MLP neurons of a small language model. Each row is named by its layer, matrix (up: input weights) and neuron, and shows model dimensions 192-255. Each number is 50 + 12 x the weight over its row's rms, rounded and kept within 0 to 99.
Before each neuron's rows, "fires after" lists the tokens most often just before its 100 highest values on Wikipedia text that the model never trained on.

fires after: ".", "in", " P", "r", "min", "s"
L10.up458:74 60 62 62 51 39 47 50 65 61 48 57 47 47 45 45 52 49 64 50 56 74 32 48 42 51 43 53 63 37 59 46 75 55 48 39 62 54 50 48 54 58 56 43 57 36 42 62 34 53 56 30 47 52 46 39 61 28 47 45 23 43 52 41

fires after: " ", " the", " c", " do", " at", " G"
L4.up1222:69 43 43 66 51 46 43 73 51 29 54 49 65 50 54 64 33 36 48 60 46 40 48 34 74 62 49 57 60 48 56 34 50 36 63 28 53 54 52 36 71 41 55 68 48 48 55 53 31 67 51 44 50 45 30 46 59 48 36 75 39 64 47 51

fires after: "at", "T", "bit", "lect", "tt", "et"
L10.up1450:40 41 40 46 46 40 62 56 79 39 40 27 45 63 59 37 64 47 67 66 39 57 74 47 60 62 60 55 62 56 42 52 63 49 56 46 43 51 39 57 35 38 48 22 30 54 49 57 56 32 65 45 47 45 33 62 57 54 49 65 41 54 56 39

fires after: " ", "ver", " M", "s"
L10.up1372:54 40 54 71 56 40 41 31 35 60 45 27 41 46 68 52 35 58 63 36 45 28 54 44 62 67 47 52 49 50 55 52 62 41 62 39 43 66 55 57 35 58 43 30 58 42 64 71 48 36 41 30 31 56 29 55 43 38 57 64 42 42 55 50

fires after: "s", "S", "in", " ex"
L2.up124:46 42 34 53 31 20 46 42 36 59 27 58 64 56 70 43 43 41 58 69 45 46 56 43 51 32 38 34 59 14 55 58 54 55 34 64 52 65 46 58 39 48 39 42 78 21 50 53 38 41 60 54 46 55 58 51 43 35 35 58 47 23 51 45

fires after: "c", " A", "n", "en", "u", "′"
L10.up780:44 52 53 73 66 67 49 63 40 27 60 41 57 75 38 77 54 50 50 47 48 62 41 62 68 38 40 54 44 23 50 32 41 48 49 20 28 45 36 68 66 62 56 36 57 33 41 54 47 61 38 39 57 39 49 73 56 30 54 54 29 47 44 50

fires after: " (", "|", ",", " and"
L2.up719:40 27 56 71 52 25 50 37 34 59 65 47 29 63 58 51 36 36 49 64 42 69 34 50 54 53 52 52 23 39 64 43 53 77 51 63 47 69 58 61 53 37 49 68 47 55 32 60 57 59 38 45 43 78 31 42 54 44 61 70 52 34 37 66

fires after: "o", "ro", " co", "pe", "mo", "op"
L10.up403:48 31 64 75 49 49 56 52 55 44 37 45 54 51 51 54 52 41 45 61 64 72 54 52 48 49 37 44 53 37 55 35 53 52 60 35 69 66 34 68 53 65 69 41 62 13 31 59 64 40 42 50 36 58 72 69 40 40 56 82 58 48 34 52

fires after: " ", " A", " |", " E", " L", " C"
L4.up1375:39 50 57 58 39 53 50 51 51 51 55 44 64 46 58 52 50 49 65 55 52 56 61 66 67 53 60 50 33 33 51 33 72 86 76 49 45 70 48 58 58 41 43 43 47 48 50 54 27 72 57 46 52 60 37 39 46 33 35 73 50 44 45 49

fires after: "-", " I", " re", "ro", " co", " O"
L10.up1398:63 47 60 62 55 53 51 16 57 63 33 46 47 65 44 39 49 50 34 67 36 36 59 43 49 65 55 40 60 55 51 38 51 67 52 47 54 52 58 56 46 57 69 28 53 50 40 49 38 44 41 54 33 71 44 53 33 36 57 59 49 37 31 66

fires after: " (", ",", " in", " In", " A", " the"
L4.up644:74 48 65 50 56 45 49 62 51 53 63 34 45 39 63 28 41 62 37 44 44 21 39 62 51 32 09 67 41 56 56 29 52 61 37 58 59 57 25 54 57 44 67 38 44 51 43 57 56 72 55 37 42 59 56 57 33 39 65 54 46 47 30 59

fires after: " K", "-", " University", "ki", " in", "á"
L4.up802:54 59 45 51 67 47 56 48 67 44 43 45 56 53 51 49 19 32 41 52 44 54 52 54 57 53 29 55 42 43 65 49 58 31 50 39 50 59 38 67 51 59 56 52 56 40 22 41 57 69 42 31 40 52 28 32 57 45 55 44 43 58 35 42

fires after: " ", "ch", " 19"
L7.up380:57 51 64 62 50 37 48 36 52 45 52 51 45 51 36 35 41 54 64 51 46 46 44 32 53 45 51 43 52 64 58 34 60 47 56 27 71 52 49 39 43 32 47 57 61 45 49 34 64 56 59 40 55 59 50 48 50 40 46 54 33 73 46 57

fires after: " |", " did", " (", "|", " "
L7.up789:69 47 45 52 43 38 42 45 60 59 43 43 59 76 51 55 49 51 30 78 42 45 61 52 77 63 57 49 42 55 42 14 60 66 59 28 61 84 49 47 54 43 66 56 49 46 59 38 60 41 51 46 56 64 59 46 55 35 49 55 38 48 55 58

fires after: " ", "s", "A", "le", " ("
L7.up876:42 38 50 68 63 53 50 55 43 49 66 41 47 49 53 65 51 65 43 54 62 34 32 39 57 46 45 44 49 25 44 24 35 42 60 53 50 72 54 35 22 51 44 65 79 52 48 72 59 45 57 45 39 68 49 39 59 47 29 46 37 21 70 84

fires after: " fa", " Fa", "for", " la", " f"
L4.up876:36 42 49 41 58 61 59 56 69 33 57 45 56 47 59 59 53 55 63 56 31 41 37 47 53 59 57 54 26 57 53 55 51 36 57 51 31 55 37 74 62 64 42 56 39 57 54 73 53 63 43 54 31 35 61 65 41 48 53 70 54 53 51 43

fires after: " C", " Ch", " c", "ev", " Y", " Na"
L2.up905:54 53 37 43 65 55 40 60 54 48 62 27 34 62 32 47 41 38 46 55 79 33 55 50 75 39 53 22 34 39 27 49 59 56 47 46 48 72 58 57 60 42 44 71 65 31 30 41 44 47 47 34 44 64 57 53 37 32 28 63 48 57 36 45

fires after: " |", " ", ","
L7.up1209:28 34 52 43 59 52 70 65 77 39 48 56 14 60 41 45 48 61 40 69 66 36 28 41 51 50 52 32 41 29 39 40 51 40 50 37 54 52 35 62 53 40 49 73 47 56 38 34 82 68 57 49 59 50 55 58 53 64 44 57 51 63 44 43

fires after: "A", " B", "\n", "|", " A", " M"
L4.up186:54 51 63 40 64 53 64 43 43 40 50 66 30 52 59 40 55 62 40 74 69 33 43 31 87 56 61 53 29 38 54 36 69 44 73 59 68 55 50 67 55 58 70 50 64 34 39 58 46 64 26 51 47 50 48 48 45 37 31 68 58 51 45 56

fires after: "\n", " the", "s", "|"
L7.up991:41 62 45 73 65 48 52 56 72 43 57 31 40 51 38 57 37 34 57 56 41 62 59 34 71 40 40 43 70 64 48 50 55 81 56 45 57 66 49 68 57 48 39 67 55 36 37 58 71 67 42 40 58 68 54 47 64 52 46 46 35 54 34 65

fires after: " ", " H", " h", " O", "H", "s"
L4.up1451:77 48 49 50 63 52 27 35 52 48 45 51 50 67 45 74 63 26 40 62 71 32 43 58 57 57 52 46 61 44 49 42 52 43 65 51 48 54 67 50 59 66 52 53 71 37 57 37 40 60 51 60 37 65 63 39 50 30 46 59 50 54 44 66

fires after: "s", "S", "ack", " Te"
L10.up483:49 59 43 45 54 51 50 45 50 67 47 55 56 51 54 52 49 40 55 51 44 45 76 50 57 49 48 70 40 21 36 50 62 62 40 35 66 51 48 50 41 54 34 45 57 48 45 79 41 54 33 60 51 60 63 56 50 46 42 57 45 52 42 43

fires after: " m", "M", " M", "s", " ", " ex"
L4.up543:72 36 37 68 51 40 41 30 33 60 62 43 48 54 39 56 45 48 56 83 61 55 64 51 49 31 52 39 45 56 45 22 74 50 47 33 26 66 64 75 59 55 24 45 46 61 53 43 86 69 37 52 38 48 46 37 61 47 50 64 25 60 27 55

fires after: " ", " se", " so", "il"
L10.up1353:37 48 47 41 36 56 35 46 35 49 42 48 48 30 37 56 64 57 50 44 42 57 62 58 42 52 69 46 51 58 44 34 49 71 64 55 69 57 47 35 40 43 50 50 67 47 55 34 55 58 62 40 59 68 45 36 37 42 23 70 44 63 46 64

fires after: " in", " de", " se", "P", " Ch", "gre"
L4.up820:46 51 59 43 72 54 33 66 63 27 44 52 42 51 60 42 46 27 46 58 50 53 56 51 52 43 41 53 22 45 33 30 70 61 42 46 64 48 48 66 40 52 49 50 58 37 36 33 36 68 40 58 49 49 55 58 42 49 70 53 35 53 59 52

fires after: "\n", " in", "|"
L2.up1275:39 62 47 54 50 24 43 43 65 58 45 43 26 36 56 34 37 35 55 49 63 43 65 36 55 40 38 45 30 48 66 52 55 68 30 58 48 49 38 68 52 48 34 52 59 73 36 61 58 56 24 42 52 75 51 59 50 48 35 58 37 35 42 49

fires after: " c", " C", "e", "-", " Ka"
L4.up1008:49 65 41 59 34 59 25 43 48 40 61 57 42 39 42 37 51 40 53 71 58 21 67 57 69 55 53 47 43 40 35 46 54 36 49 36 63 58 37 47 63 66 42 33 44 35 51 40 70 48 60 58 31 69 49 40 39 52 44 61 67 47 46 47

fires after: " the", "|", " University", " 19", "In", " To"
L4.up1023:46 39 56 39 39 34 53 53 71 30 63 41 24 40 51 55 49 50 55 52 43 40 47 59 59 55 31 67 41 20 69 50 42 22 32 48 61 59 36 67 69 70 52 56 38 48 35 64 58 63 50 53 46 59 49 44 35 54 48 53 52 68 36 28

fires after: " de", " in", " A", "==", " the", "\n"
L4.up371:62 45 39 59 40 42 41 63 75 42 60 38 40 50 26 43 50 31 31 68 51 48 39 48 76 46 53 45 29 45 57 29 57 48 59 43 51 67 45 65 50 62 40 54 63 22 45 77 52 58 45 46 33 34 70 57 55 31 60 70 30 48 39 45

fires after: ",", "n", "N", "s"
L10.up1355:63 43 33 35 57 43 52 64 49 59 73 55 21 65 37 60 36 55 72 28 54 55 61 46 51 35 46 37 44 37 42 47 50 85 44 44 49 46 36 80 57 24 56 58 60 39 33 60 59 42 55 43 50 60 61 59 52 49 46 55 62 65 44 39

fires after: " ", " C", "-", " c", "L"
L4.up1339:62 58 42 65 42 52 29 25 45 62 48 49 55 55 37 50 44 32 58 43 43 45 67 47 49 46 45 39 54 31 59 46 71 42 58 58 50 67 53 46 57 34 60 67 64 40 42 32 76 33 57 43 49 59 44 57 61 28 34 50 44 44 22 57

fires after: " A", "A", "z", " an", "hy", "C"
L4.up663:34 46 43 49 67 61 76 54 55 29 61 50 41 42 62 55 19 54 35 79 58 60 54 53 59 47 72 32 54 36 48 32 41 41 58 50 49 71 30 69 44 43 51 43 81 35 39 64 33 56 25 49 58 59 47 58 57 68 55 42 47 72 43 52

fires after: "ro", " co", "o", " Co", "po"
L10.up1059:53 40 58 64 50 40 48 52 71 42 36 41 44 61 59 44 41 38 45 60 63 55 72 41 65 60 40 33 41 54 52 32 47 60 68 44 51 66 32 51 43 27 54 49 58 38 64 61 57 66 29 41 33 53 59 41 44 33 20 45 41 41 36 46

fires after: "th", " ", " O", " F", " Ha", " Li"
L4.up300:50 40 60 57 54 52 48 42 64 50 33 38 44 58 41 70 36 41 28 47 62 41 64 55 55 67 48 46 41 48 34 49 57 48 78 58 63 57 53 41 79 57 36 59 58 54 62 44 69 39 42 32 42 54 41 47 25 44 44 67 65 57 38 70

fires after: " ", "-", " (", " h", " a", " di"
L4.up383:45 42 58 63 45 58 53 58 41 54 65 57 50 67 49 53 56 36 25 59 64 39 38 38 45 42 64 23 54 12 38 29 48 42 52 28 60 56 55 60 52 73 36 60 54 49 52 48 75 47 32 39 26 57 51 62 31 50 43 54 51 48 55 63

fires after: "s", "z", "y", "iz", "p", "ack"
L10.up1064:53 42 42 53 57 40 48 29 35 52 39 49 64 65 31 49 58 71 50 57 39 25 69 48 58 66 39 43 29 35 47 40 42 56 68 33 71 65 28 68 45 44 29 38 64 52 36 79 51 44 40 51 57 61 66 45 47 55 42 51 37 50 54 54

fires after: " A", "E", " I", "A", "I", "B"
L4.up1312:68 60 42 47 43 53 56 56 66 44 49 40 48 49 68 64 48 55 62 37 54 49 43 52 61 45 53 32 36 39 35 61 48 53 77 69 59 53 40 54 51 43 56 76 82 45 30 63 42 38 32 41 52 50 58 74 44 44 41 48 50 58 43 53

fires after: "s", "T", ".", "'", " |", "ta"
L10.up48:84 57 48 40 57 51 56 34 58 51 30 41 52 79 58 50 51 41 40 50 34 53 79 47 51 53 66 47 50 51 23 51 59 33 74 51 37 40 46 62 28 50 30 35 55 47 39 46 57 22 46 34 58 56 59 71 56 41 45 47 47 40 57 31

fires after: " F", "ri", "n", " O", "ce", " f"
L4.up1385:44 35 61 46 43 44 38 59 52 68 59 44 40 41 49 42 39 50 59 48 63 47 49 53 64 62 45 62 41 55 60 37 64 41 42 38 46 54 46 78 43 48 47 50 49 32 48 48 27 53 57 39 60 67 59 46 28 45 20 49 34 71 50 58

fires after: "en", "n", " ", " under", "d", "us"
L10.up689:66 58 42 51 68 40 33 55 42 17 31 32 62 43 41 62 55 66 65 51 48 24 51 32 45 31 51 54 62 39 65 48 73 39 46 63 41 61 44 55 39 36 61 52 55 51 28 56 52 65 46 60 30 27 48 59 44 49 43 47 64 45 49 61

fires after: "er", " In", " in", " North", " St"
L4.up1531:55 54 54 48 58 60 52 52 63 37 53 38 54 60 48 46 48 47 52 45 37 61 58 37 55 59 27 39 24 51 47 50 56 60 49 33 69 47 43 58 60 40 42 49 44 22 40 39 47 80 42 06 58 53 39 63 39 62 60 41 26 32 47 54

fires after: " H", " In", " in", " the", "In", " p"
L4.up891:52 45 46 70 35 65 49 54 65 38 44 39 36 50 43 53 39 28 62 68 31 60 51 58 72 46 59 61 56 17 60 26 52 26 46 58 62 51 38 52 59 48 45 45 45 36 64 38 41 69 47 29 58 38 55 54 30 46 54 71 35 45 33 35

fires after: "-", " M", " (", "M", "n"
L4.up1270:53 30 58 46 50 26 49 41 35 47 64 64 42 46 46 68 68 38 55 64 56 34 54 32 53 55 43 54 41 22 62 31 75 51 59 40 60 53 39 55 54 75 34 30 53 38 34 30 38 47 56 42 49 59 55 45 41 48 34 43 53 40 48 74

fires after: "n", "s", "en", "ten", "er", "ri"
L10.up699:71 63 52 47 51 30 32 25 65 48 50 59 50 46 46 67 45 54 58 60 57 58 57 27 51 63 40 49 59 38 55 49 56 63 38 62 54 53 41 51 44 20 58 53 52 12 38 71 42 66 54 65 39 58 44 71 47 53 55 62 42 60 53 37

fires after: ",", " (", "ed", " with", " by"
L4.up974:54 14 37 53 60 38 44 62 52 44 39 52 18 47 58 32 54 53 59 55 37 23 48 60 41 51 46 35 27 42 42 34 63 56 39 26 29 52 30 53 70 66 40 37 51 48 39 42 30 48 34 53 66 53 28 42 58 64 62 61 56 41 47 57

fires after: " (", " at", " in", " ", " c"
L4.up898:69 48 49 68 57 41 58 62 77 46 57 40 62 57 50 49 19 43 44 47 56 62 43 49 44 48 41 57 50 34 41 30 60 50 66 35 73 58 56 56 68 56 25 62 58 33 42 58 57 41 35 47 52 45 53 62 52 54 50 46 62 60 41 47

fires after: " c", ".", " M", " For", " No", " Ho"
L4.up325:67 39 58 66 50 43 45 59 45 56 32 50 45 72 46 47 76 62 42 65 66 47 59 42 77 55 53 55 36 44 72 44 48 56 41 46 38 78 41 65 49 68 52 69 53 49 46 63 67 41 21 53 26 35 50 56 22 56 56 54 48 64 54 57

fires after: "-", "=", " ", "'", "ro"
L10.up36:55 51 44 42 43 69 46 36 62 52 34 56 38 49 63 59 64 39 54 58 47 41 71 50 62 60 73 45 46 33 63 35 46 63 73 41 42 53 51 46 51 61 60 33 67 46 34 62 67 37 54 49 48 69 47 42 36 58 54 70 43 56 48 41

fires after: " St", " st", " T", " In", "st", " C"
L4.up1432:65 43 60 42 74 50 36 58 79 53 50 65 49 63 66 37 31 26 49 40 44 40 47 53 77 48 32 55 41 36 48 39 56 40 51 61 43 50 24 52 63 48 43 65 49 23 54 34 52 79 55 36 57 31 46 57 42 51 42 71 54 42 53 43

fires after: "al", " Al", "il", " L", "an", " Na"
L10.up456:61 54 64 63 59 56 41 43 40 70 60 51 22 36 64 13 51 66 58 34 38 30 52 56 73 36 40 33 51 29 58 49 58 59 62 50 22 40 58 63 20 52 28 63 50 48 51 58 53 54 27 53 69 53 32 26 54 48 47 76 48 69 49 76

fires after: " ", " ("
L4.up264:32 34 69 67 25 42 77 38 37 35 46 55 47 43 58 52 41 41 47 50 41 35 42 59 48 51 63 37 53 20 60 42 54 57 81 46 45 51 52 57 38 58 53 66 61 43 61 49 61 63 52 68 43 58 33 50 59 32 40 65 39 41 42 49

fires after: " in", "vol", " In", " se"
L4.up1291:54 44 56 53 29 46 60 52 56 39 60 51 31 56 52 32 30 69 47 68 25 36 62 48 54 57 29 47 46 40 45 41 40 64 45 63 52 64 52 66 80 31 33 43 46 27 49 43 42 57 59 45 45 80 69 48 35 64 48 56 45 37 57 64

fires after: "or", "it", "min", "t", "ol"
L10.up713:58 54 36 54 51 45 43 35 71 49 77 38 37 67 49 26 19 22 48 35 57 56 34 40 44 62 46 37 54 69 48 42 51 50 51 53 43 43 37 58 46 24 63 43 63 44 43 43 57 64 43 52 50 63 29 46 42 51 40 70 31 59 44 46

fires after: "n", "en", " two", " an", "ne"
L10.up965:46 44 59 65 56 43 54 67 29 62 47 33 62 61 52 75 31 49 59 46 28 52 44 53 57 51 59 36 51 49 47 55 56 72 34 44 46 60 46 61 47 45 30 37 57 48 30 29 35 60 39 48 44 47 38 68 67 23 51 56 44 52 42 77

fires after: " st", " c", " ch", " 19", " f", " d"
L4.up587:63 51 45 66 48 59 26 72 48 43 76 25 51 55 45 45 30 28 57 47 53 54 56 31 61 50 34 52 28 48 64 50 41 49 54 54 40 57 54 46 52 32 43 42 50 27 65 41 56 52 37 20 46 73 38 51 48 42 40 53 52 65 45 63

fires after: "-", " and", " ", "/", "n", " N"
L4.up1108:41 30 49 60 57 42 50 58 47 31 50 55 40 36 63 50 59 58 54 39 48 45 77 45 58 33 61 47 54 29 68 45 76 47 72 62 48 47 45 49 49 66 63 39 35 44 58 41 69 64 51 52 48 70 45 54 37 56 21 71 57 56 29 58

fires after: " ", "n", "iv", "s", "town"
L4.up176:72 77 38 37 56 43 48 25 50 24 28 56 61 46 45 45 58 46 50 59 41 35 47 17 58 47 38 49 62 48 59 31 49 65 42 75 54 75 40 44 62 58 52 55 53 44 31 31 43 70 42 34 44 63 40 48 58 45 37 54 49 33 31 61

fires after: " F", " f", " ex", " Ch", "F", "o"
L4.up454:54 30 51 37 46 37 42 59 60 46 57 51 52 47 61 57 26 65 41 55 63 54 38 39 80 39 29 40 49 48 57 43 59 50 55 45 49 66 55 46 51 57 52 57 66 41 54 44 43 62 28 19 48 55 53 26 24 53 53 50 19 59 51 46

fires after: " ", "act", " st", ",", "cc"
L7.up682:56 51 44 55 57 53 47 37 47 58 57 29 61 61 44 61 33 41 49 65 48 67 38 34 64 47 49 24 48 45 34 27 53 51 69 58 51 70 49 60 61 56 65 46 67 37 45 73 51 62 47 32 47 55 36 49 61 40 39 66 33 51 48 67

fires after: " ", " (", "n", " m", "im", "en"
L10.up724:49 38 41 40 40 24 56 67 41 61 53 44 55 29 50 72 42 58 42 60 39 48 57 36 32 56 55 53 48 62 54 54 76 50 48 55 39 50 20 49 68 52 93 56 59 29 57 40 36 36 49 40 43 57 42 34 43 45 44 59 46 45 56 53

fires after: " ", "fe", "g"
L7.up869:44 58 46 56 33 45 64 65 58 49 43 40 71 67 50 50 47 64 46 37 60 48 55 34 38 41 44 51 51 58 55 57 66 47 73 34 54 54 43 42 50 72 66 64 53 55 69 40 65 26 50 54 56 32 34 67 55 47 66 35 57 48 43 47

fires after: " ex", " de", "cc", "al", "com", " pre"
L10.up816:67 28 46 41 58 55 37 53 40 55 48 43 29 65 47 55 32 29 36 56 44 51 50 53 66 40 51 38 26 56 54 34 35 50 64 64 22 47 53 92 27 38 29 56 51 17 51 57 45 65 40 51 32 73 55 71 65 34 54 59 43 36 18 52

fires after: " f", " F", "e", " "
L4.up589:43 55 09 65 33 52 47 40 43 37 42 43 40 54 69 54 49 53 52 49 65 36 49 45 44 36 54 53 58 23 48 56 73 46 78 60 63 46 54 51 37 32 38 51 43 62 54 64 54 44 46 62 35 78 38 56 56 41 47 61 49 32 62 52

fires after: "er", "ar", " 19", "ur", "al", " Cor"
L10.up1414:64 22 56 47 65 55 39 33 60 38 60 56 29 40 45 54 39 54 57 50 41 29 39 52 43 74 81 30 47 64 50 35 63 53 58 41 46 46 64 58 40 40 61 55 69 33 41 53 44 55 60 24 60 48 58 47 45 44 57 57 61 71 26 66

fires after: " C", " P", " in", " p", " St", " c"
L4.up1122:68 20 34 50 59 54 30 49 80 54 84 50 51 48 33 30 31 63 56 64 50 27 50 40 54 62 52 60 30 37 58 38 62 66 76 36 53 36 45 64 45 36 37 40 45 31 58 44 66 44 54 60 54 71 53 60 45 53 66 57 50 68 25 42

fires after: " ", " (", "-", ","
L7.up246:52 36 44 61 69 57 56 66 66 46 38 24 35 71 39 51 56 41 46 68 33 44 32 54 60 30 50 38 50 58 45 29 58 54 55 41 48 63 23 59 33 51 52 51 62 25 48 46 60 35 50 52 60 65 52 61 51 53 35 67 44 49 34 70

fires after: " M", " P", " B", "M", " Bo", " H"
L4.up16:59 28 70 50 66 47 50 36 34 63 79 27 44 49 42 37 38 51 42 66 57 46 41 44 50 55 45 64 48 50 63 52 85 48 31 49 56 40 65 78 48 57 50 45 48 43 39 39 49 70 36 47 46 51 59 73 41 44 41 42 24 41 37 68

fires after: ".", "2"
L7.up948:36 32 53 60 51 37 71 55 49 41 45 40 30 60 55 48 64 60 59 46 56 48 41 43 61 61 70 59 15 44 49 61 62 60 61 55 27 70 41 61 57 55 66 41 48 65 24 68 60 50 29 31 34 48 42 52 51 35 51 61 54 34 56 65

fires after: " h", " H", " b", "la", "H", " p"
L4.up39:62 40 34 57 47 39 56 49 52 60 61 49 33 67 36 39 71 24 33 61 45 35 49 59 54 44 70 42 69 29 57 47 57 60 77 24 42 57 48 40 46 62 42 46 59 62 61 41 73 36 39 65 57 46 43 44 22 29 43 66 57 57 44 68

fires after: " c", " f", " F", " C", "li", "ec"
L4.up51:44 50 33 54 41 53 49 55 48 50 56 63 55 42 33 39 41 33 67 66 66 46 71 60 42 25 25 42 38 42 36 36 53 43 46 41 52 73 56 49 52 54 51 22 46 31 43 34 59 68 46 41 37 57 33 55 47 41 18 64 56 65 45 44

fires after: "-", "\n", "p", " "
L7.up1115:54 36 55 60 54 20 53 42 64 59 35 46 18 43 56 42 49 63 33 67 44 43 46 47 73 44 55 32 45 46 48 17 57 54 45 32 53 51 55 66 32 41 45 56 47 53 53 77 65 47 59 64 39 77 42 47 43 36 44 62 35 65 44 54

fires after: " St", " st", " Qu", " in", " p", " Ch"
L4.up1359:49 40 58 36 46 62 49 38 77 33 60 34 58 63 38 34 23 54 50 45 36 51 48 44 53 58 38 57 33 47 63 49 42 44 35 44 48 42 27 60 50 27 62 45 52 36 28 53 46 62 37 36 28 43 40 43 35 25 43 49 38 53 51 64

fires after: " ", ".", "um"
L7.up253:43 58 46 56 51 62 30 25 35 48 59 51 56 57 25 28 48 59 58 49 43 38 44 47 64 59 40 37 57 41 34 42 47 32 52 49 43 56 60 53 44 27 39 60 79 32 39 67 74 35 63 36 60 63 32 43 60 27 28 62 37 63 29 75

fires after: "H", " Ho", ".", "hi", " Th", " and"
L4.up1382:53 37 30 64 50 46 25 45 53 36 44 48 57 42 45 61 64 59 50 56 33 63 67 38 50 37 58 47 41 31 51 47 59 69 64 45 27 67 46 68 52 45 61 42 50 44 50 56 66 44 60 35 36 41 43 53 06 52 34 55 57 47 48 76

fires after: "en", "la", " d", "re", "ru", "ar"
L10.up1287:57 42 38 43 65 56 51 35 54 68 59 61 14 43 46 59 23 40 65 51 39 32 48 54 52 82 66 51 57 49 47 53 73 77 39 47 22 64 59 56 45 47 34 62 62 39 57 52 52 67 42 48 24 39 69 82 43 39 64 58 57 26 40 57

fires after: " ", "cc", " K"
L7.up1528:51 52 28 63 57 57 37 50 52 45 58 35 51 56 44 52 38 52 42 47 45 38 59 55 62 65 49 32 48 39 48 18 65 53 77 32 43 63 59 56 47 57 60 60 66 57 38 58 72 55 51 35 25 70 72 40 78 41 35 41 40 49 40 70

fires after: "R", " R", " D", "n", "M", " m"
L2.up227:48 37 60 58 58 60 38 14 37 55 56 48 32 49 61 37 54 60 54 34 41 38 41 42 41 62 49 64 55 34 45 51 57 37 46 60 44 55 60 67 30 42 58 69 70 64 46 53 59 50 40 31 56 50 44 48 42 43 40 61 35 43 18 56

fires after: " the", "′", " (", " in", "–"
L7.up414:81 30 48 70 56 38 52 43 51 40 66 36 48 50 37 38 66 50 46 53 62 41 55 45 60 40 38 59 37 26 39 33 57 57 59 57 76 55 34 74 48 58 34 46 45 31 46 57 54 64 41 44 51 57 39 56 35 30 67 45 41 48 35 67

fires after: " an", " M", " g", "M", "A"
L4.up932:55 53 42 45 51 51 63 46 49 59 52 28 38 40 48 48 41 58 49 77 58 48 47 34 48 41 34 32 44 45 43 40 61 65 38 63 56 58 41 65 50 52 44 43 44 37 57 46 52 40 47 63 56 45 43 39 37 51 32 66 54 67 56 66

fires after: " E", " N", "n", " ch", "u", "N"
L10.up1446:70 60 40 49 42 47 38 53 44 57 80 53 05 42 34 48 39 44 66 66 19 37 53 52 47 55 27 43 39 37 46 44 68 56 50 51 32 53 35 76 47 35 63 55 54 32 38 61 48 86 33 41 32 66 44 45 55 45 38 35 35 51 50 51